{"n_layer": 12, "d_model": 384, "n_head": 3, "n_kv_head": 3, "head_dim": 128, "d_mlp": 1536, "vocab_size": 8192, "activation": "tanh_gelu", "norm": "layernorm", "norm_place": "pre", "norm_eps": 1e-05, "positions": "learned", "qk_norm": false, "attn_scale": 0.0884, "bias": "all", "tie_embeddings": true, "parallel_block": false, "extras": ["capped logits"], "init": "normal", "init_std_qkv": 0.0345, "init_std_o": 0.0, "init_std_up": 0.0345, "init_std_down": 0.0, "optimizer": "adamw", "lr": 0.00107, "beta1": 0.9, "beta2": 0.95, "weight_decay": 0.26, "lr_head": 0.00649, "grad_clip": 2.0, "warmup_steps": 483, "schedule": "wsd", "decay_fraction": 1.0, "decay_shape": "linear", "final_lr_fraction": 0.0, "batch_tokens": 65536, "seq_len": 2048, "doc_mask": true, "train_tokens": 535100000, "steps": 8165, "dataset": "wikipedia_en"}
MLP neurons of a small language model. Each row is named by its layer, matrix (up: input weights) and neuron, and shows model dimensions 128-191. Each number is 50 + 10 x the weight over its row's rms, rounded and kept within 0 to 99.
A block is one neuron, or neurons of one layer that tend to fire together. After each block is what it responds to, as a language model described it from the Wikipedia text at the highest values.

L6.up302:57 26 59 53 50 53 55 38 50 55 53 51 41 46 27 55 59 56 37 20 46 56 73 29 58 55 69 46 63 59 56 47 46 49 46 46 57 33 73 49 46 44 66 46 52 56 41 71 44 48 45 44 60 61 65 51 60 51 49 62 61 44 44 48
L6.up423:59 50 59 44 50 50 60 68 47 43 43 32 31 52 47 44 54 54 42 41 47 31 58 52 51 46 52 39 41 60 42 61 47 60 40 42 66 57 66 53 71 45 48 34 46 36 30 58 34 60 53 43 52 54 49 57 54 46 67 37 60 55 50 51
L6.up1257:68 27 54 47 38 62 48 54 62 49 54 29 50 45 38 61 53 58 44 53 44 36 59 58 54 41 46 51 33 60 48 47 51 37 58 49 69 41 66 39 60 65 44 56 64 57 28 44 91 59 50 56 43 62 48 46 51 46 67 60 53 67 56 59
L6.up1417:44 64 42 69 30 57 56 57 52 62 39 42 21 45 51 30 34 59 47 48 46 61 42 53 38 70 51 50 48 52 21 42 25 31 36 48 39 50 44 47 57 56 44 53 61 42 42 54 64 49 55 60 41 50 67 48 65 35 65 50 58 59 49 36
Main verb or its first word piece right after a named subject or conjunction, often in plot summaries and biographies: dis(appeared), susp(ects), are, is, where.

L7.up997:39 43 45 45 41 40 42 48 60 61 39 73 42 43 31 49 40 47 44 32 38 62 28 73 54 52 41 45 38 43 53 63 43 41 49 26 58 50 65 54 64 32 59 47 48 46 30 56 44 52 60 54 60 58 49 47 55 57 35 41 66 61 59 46
Verbs and their following words (particles, determiners, objects) mid-clause in story and plot summaries, such as get, goes, about, any; weaker on table cells and list items.

L5.up0:68 46 61 43 49 53 53 67 59 53 51 56 29 45 34 47 41 66 58 36 36 48 46 57 53 60 40 40 53 43 34 62 49 51 48 48 63 48 51 58 64 51 50 46 50 52 50 60 48 45 64 41 72 52 63 50 62 48 51 57 70 59 46 45
L5.up28:51 37 47 43 50 42 46 59 60 47 60 48 47 43 47 39 39 45 64 31 40 48 41 27 63 48 56 48 51 57 31 48 37 52 71 44 44 43 52 57 51 52 36 53 40 53 55 79 37 46 45 33 56 73 75 56 47 57 39 43 67 66 56 53
L5.up31:56 44 62 35 39 50 63 59 48 53 68 61 47 52 39 39 53 50 56 40 40 50 42 43 55 46 40 42 51 60 40 52 43 50 64 37 62 59 61 54 60 40 41 61 33 49 43 65 36 48 51 35 74 55 55 37 30 56 43 29 52 68 60 53
L5.up306:48 42 44 38 49 59 54 52 60 52 44 36 37 58 42 40 52 60 64 38 29 37 61 56 40 58 49 54 53 41 52 44 53 59 73 45 51 55 43 47 51 47 48 57 42 63 57 51 42 65 54 48 51 59 66 59 49 68 55 54 69 54 45 58
L5.up318:55 47 51 52 43 44 54 71 47 57 61 59 60 41 35 39 44 54 47 43 52 42 49 43 41 53 54 51 49 38 39 53 44 45 33 21 50 57 63 47 53 37 51 37 45 61 47 71 55 51 75 39 65 59 58 51 64 54 56 37 51 61 47 30
L5.up421:38 28 54 40 46 52 52 70 47 61 52 60 46 48 47 40 50 56 42 51 42 68 58 33 62 67 55 51 69 48 60 65 53 57 54 48 70 46 64 47 56 29 33 67 36 61 33 54 43 38 51 37 80 52 66 57 48 44 55 54 58 67 46 48
L5.up620:50 40 75 55 43 51 51 70 53 52 60 72 46 52 25 48 40 67 51 33 56 37 66 37 59 72 55 61 52 62 39 54 33 39 33 39 65 35 56 56 52 59 65 44 57 43 69 55 47 45 61 51 54 63 65 48 50 41 45 49 55 67 48 35
L5.up735:50 47 43 43 53 55 66 61 53 52 70 55 48 57 56 33 48 40 62 40 40 38 55 52 56 67 43 51 38 46 43 47 44 60 33 39 71 38 61 48 56 51 40 41 61 52 42 73 51 32 57 42 66 61 47 53 38 39 42 39 60 63 59 51
L5.up736:48 34 55 52 57 59 52 57 54 45 62 51 33 40 45 52 36 44 56 56 41 28 42 42 60 50 70 45 39 47 48 47 34 53 45 41 68 62 53 56 66 30 38 38 41 42 54 45 67 49 54 47 61 39 57 62 51 58 66 61 59 61 63 46
L5.up738:51 40 62 37 48 58 50 60 45 66 77 61 39 37 46 51 39 53 65 50 41 43 43 53 64 71 44 41 42 63 32 31 62 60 36 45 66 30 64 56 60 56 32 54 51 59 40 57 34 69 33 39 65 41 62 42 42 46 60 51 50 57 53 35
L5.up912:68 48 49 60 47 48 53 56 51 59 63 36 44 31 33 43 40 57 39 33 50 56 49 41 52 53 55 43 47 55 40 63 41 47 49 30 49 53 62 53 56 49 49 39 58 47 43 87 49 47 65 60 69 51 70 52 49 48 58 44 69 56 51 41
L5.up918:50 38 60 63 48 51 52 59 57 55 56 51 49 35 16 60 66 49 41 49 53 46 56 32 57 45 69 29 52 60 31 47 36 49 47 30 56 30 70 31 50 39 51 42 46 63 35 69 54 50 52 45 62 58 59 53 51 50 51 55 60 59 50 46
L5.up951:63 39 49 55 44 57 55 44 48 46 51 29 42 45 54 47 53 36 41 54 53 51 32 38 55 53 55 52 38 34 52 50 57 63 58 25 51 46 67 45 54 43 36 47 66 51 50 69 60 32 51 61 50 62 41 72 62 42 54 55 54 52 53 46
L5.up976:53 46 53 54 35 57 52 65 54 66 58 49 38 43 47 48 48 58 42 38 42 61 51 40 43 59 56 61 41 56 42 60 44 41 18 38 49 69 64 50 68 55 45 35 63 62 37 75 56 46 52 53 70 62 68 68 62 46 71 29 53 70 41 41
L5.up1078:59 41 46 45 64 40 54 59 64 61 49 34 19 50 53 70 61 67 37 39 43 56 47 45 47 61 48 49 55 58 44 35 54 57 61 39 46 64 63 40 48 51 57 34 56 42 56 53 41 59 54 40 48 69 58 56 54 41 69 41 64 57 42 55
L5.up1229:47 67 38 62 35 56 68 66 43 57 43 58 08 42 57 24 58 59 42 48 44 63 56 59 48 56 47 56 65 42 46 34 47 34 18 32 59 45 64 51 49 41 43 60 49 54 61 50 58 42 68 49 59 39 47 54 48 54 45 36 62 64 41 47
Verbs and the prepositions after them in TV and cartoon plot summaries, such as finds, refuses, gives, tells about; also not/away in quotes.

L6.up212:60 51 38 44 47 45 63 41 54 60 65 37 51 41 59 60 35 35 49 45 43 45 67 48 43 32 55 39 52 55 42 42 38 34 56 35 45 23 48 47 28 41 36 73 35 50 57 55 46 50 57 58 43 65 43 45 31 56 41 45 57 51 41 42
L6.up1144:55 56 43 56 60 44 54 51 47 45 43 30 50 23 56 47 43 37 71 55 75 44 78 43 45 59 47 46 34 52 57 44 47 28 43 57 56 37 66 46 41 59 56 48 57 48 42 47 45 41 50 43 54 43 59 63 55 52 39 61 63 48 55 51
L6.up1268:53 68 47 24 54 61 51 59 67 67 61 65 50 35 68 61 42 57 41 50 74 65 49 37 39 69 63 42 33 51 51 38 51 43 68 49 54 46 44 38 20 59 51 45 54 48 44 61 59 64 48 48 47 49 40 45 51 58 56 65 45 52 47 73
L6.up1413:62 65 52 48 58 48 54 34 50 63 15 39 49 45 53 71 57 52 46 55 55 49 67 38 58 51 42 51 60 44 71 62 50 43 60 44 42 63 42 46 43 40 42 53 43 32 51 60 59 60 45 41 58 80 65 58 51 47 38 64 57 64 51 46
Country names and the final word pieces of them, e.g. Finland, Russia, Venez-uela, often in lists or table cells after a city or comma, or ahead of national/team.

L7.up113:43 36 40 56 48 49 46 51 59 53 39 35 45 49 60 69 63 46 56 42 80 58 44 44 55 48 39 50 43 49 59 45 39 61 57 47 55 42 57 65 42 62 70 49 46 52 55 56 54 51 57 66 45 57 76 61 65 34 36 47 51 50 62 60
Prepositions, closing parentheses and table pipes right after a team, event or person name, mostly in sports and biography text, as in Redblacks of, song by, (aged 21).

L5.up37:52 43 37 66 62 47 54 35 61 70 40 68 46 50 57 60 43 51 40 48 54 52 39 43 50 37 30 38 53 62 51 34 60 47 65 41 38 41 61 52 30 45 64 51 53 59 48 37 35 35 48 47 55 43 43 60 48 54 42 72 69 41 55 49
L5.up40:54 43 67 60 36 46 39 64 60 65 57 27 42 48 42 44 59 51 53 52 93 42 66 42 47 54 57 58 50 46 49 33 48 40 51 45 40 21 53 41 33 53 68 56 50 58 61 33 70 37 54 56 50 68 65 64 49 35 44 58 50 66 54 25
L5.up46:31 39 57 56 64 53 31 38 50 51 41 42 53 53 52 59 43 57 51 65 69 48 50 44 54 57 51 49 52 54 36 33 61 43 46 42 57 45 59 60 54 68 55 41 52 64 50 44 50 53 50 37 61 51 69 50 51 63 41 57 61 58 63 48
L5.up57:35 43 50 49 42 55 44 47 42 59 51 44 43 41 53 54 67 54 61 52 60 48 58 32 74 34 50 63 48 48 48 30 52 52 48 39 39 25 68 49 53 50 47 55 37 70 53 49 45 49 51 52 56 55 63 47 48 40 49 56 53 49 43 71
L5.up249:43 43 47 49 47 48 48 48 46 58 47 65 55 45 40 62 68 43 58 50 71 43 60 50 55 59 51 56 52 54 38 36 39 63 45 52 70 38 58 40 26 46 49 38 51 72 40 52 54 56 57 59 44 63 44 46 48 28 64 52 48 33 51 35
L5.up264:30 48 55 47 60 49 59 40 63 73 59 39 47 53 59 49 43 55 49 51 51 56 42 55 54 39 26 53 32 23 39 59 59 39 45 46 47 65 55 38 45 46 50 47 51 54 57 55 72 47 49 45 63 61 55 51 37 38 54 50 46 42 61 40
L5.up360:53 58 36 73 41 48 60 55 63 59 51 32 50 41 59 51 60 53 61 40 79 57 59 37 51 46 64 56 25 47 33 35 48 34 49 49 41 52 64 51 27 57 51 52 45 61 53 58 64 53 67 43 43 57 61 60 52 46 53 71 44 50 40 55
L5.up691:51 38 49 59 34 54 34 49 32 45 62 42 51 43 38 69 52 54 66 41 62 36 72 31 49 41 39 41 26 40 46 26 50 27 40 49 46 45 60 46 49 48 48 72 36 77 35 77 45 31 43 57 43 39 58 54 47 50 61 48 71 44 57 51
L5.up814:55 54 42 46 56 48 49 57 83 49 60 56 53 40 37 67 46 58 61 56 69 46 54 42 43 43 52 52 66 45 44 24 46 40 55 58 45 45 62 52 31 52 46 36 52 57 63 49 51 63 53 57 49 56 44 47 49 51 67 53 45 41 55 59
L5.up821:61 45 58 45 48 36 52 32 57 48 40 32 36 46 69 55 52 52 62 56 74 53 45 41 63 49 38 57 42 50 31 35 53 64 72 60 36 39 55 37 58 54 55 60 56 56 43 48 63 41 69 61 50 55 51 50 59 41 46 51 48 49 55 49
L5.up949:75 68 65 64 55 63 39 57 58 51 46 45 33 46 41 57 50 48 65 64 69 62 60 58 43 64 56 60 44 51 42 49 56 42 52 43 40 22 50 53 38 40 58 54 57 45 55 49 54 43 48 41 54 51 50 48 37 54 54 58 45 57 54 38
L5.up1007:59 62 58 49 56 49 58 35 59 51 56 37 40 54 58 46 59 45 65 43 42 49 46 42 47 62 32 52 52 49 52 49 48 35 64 51 40 52 51 45 46 46 49 49 38 65 60 65 56 41 44 49 53 41 66 50 33 67 48 52 45 57 80 54
L5.up1224:42 56 38 48 55 54 38 62 63 66 56 58 41 47 59 37 52 63 59 62 59 37 68 41 61 40 57 65 54 42 32 41 52 43 32 56 59 38 60 57 43 64 66 52 52 67 55 40 54 37 48 49 43 43 45 67 57 46 42 67 58 54 64 48
L5.up1238:29 41 46 49 46 60 45 49 74 63 60 54 53 57 52 49 55 49 58 69 60 44 63 60 53 69 50 57 45 45 56 41 50 40 53 40 47 42 63 57 31 59 54 41 52 60 62 43 29 53 49 51 58 66 40 49 58 52 55 54 72 37 52 58
L5.up1309:49 54 36 48 40 35 38 52 43 52 50 49 41 50 30 61 54 40 48 55 69 64 71 30 42 67 54 62 45 38 47 31 56 35 37 60 56 46 44 31 55 56 59 18 67 52 47 53 59 38 60 64 54 59 70 56 33 38 44 56 49 39 56 54
L5.up1438:38 37 40 58 59 38 52 46 51 65 35 48 47 51 59 60 77 33 59 61 69 47 56 33 52 43 44 65 37 58 56 39 55 24 59 41 47 47 45 32 32 36 46 29 46 62 67 51 44 52 47 69 52 55 53 54 34 44 53 63 62 54 48 66
Final word of sports competition and award names in results and article headings, such as Championships, League, Games, Medal, competition, title.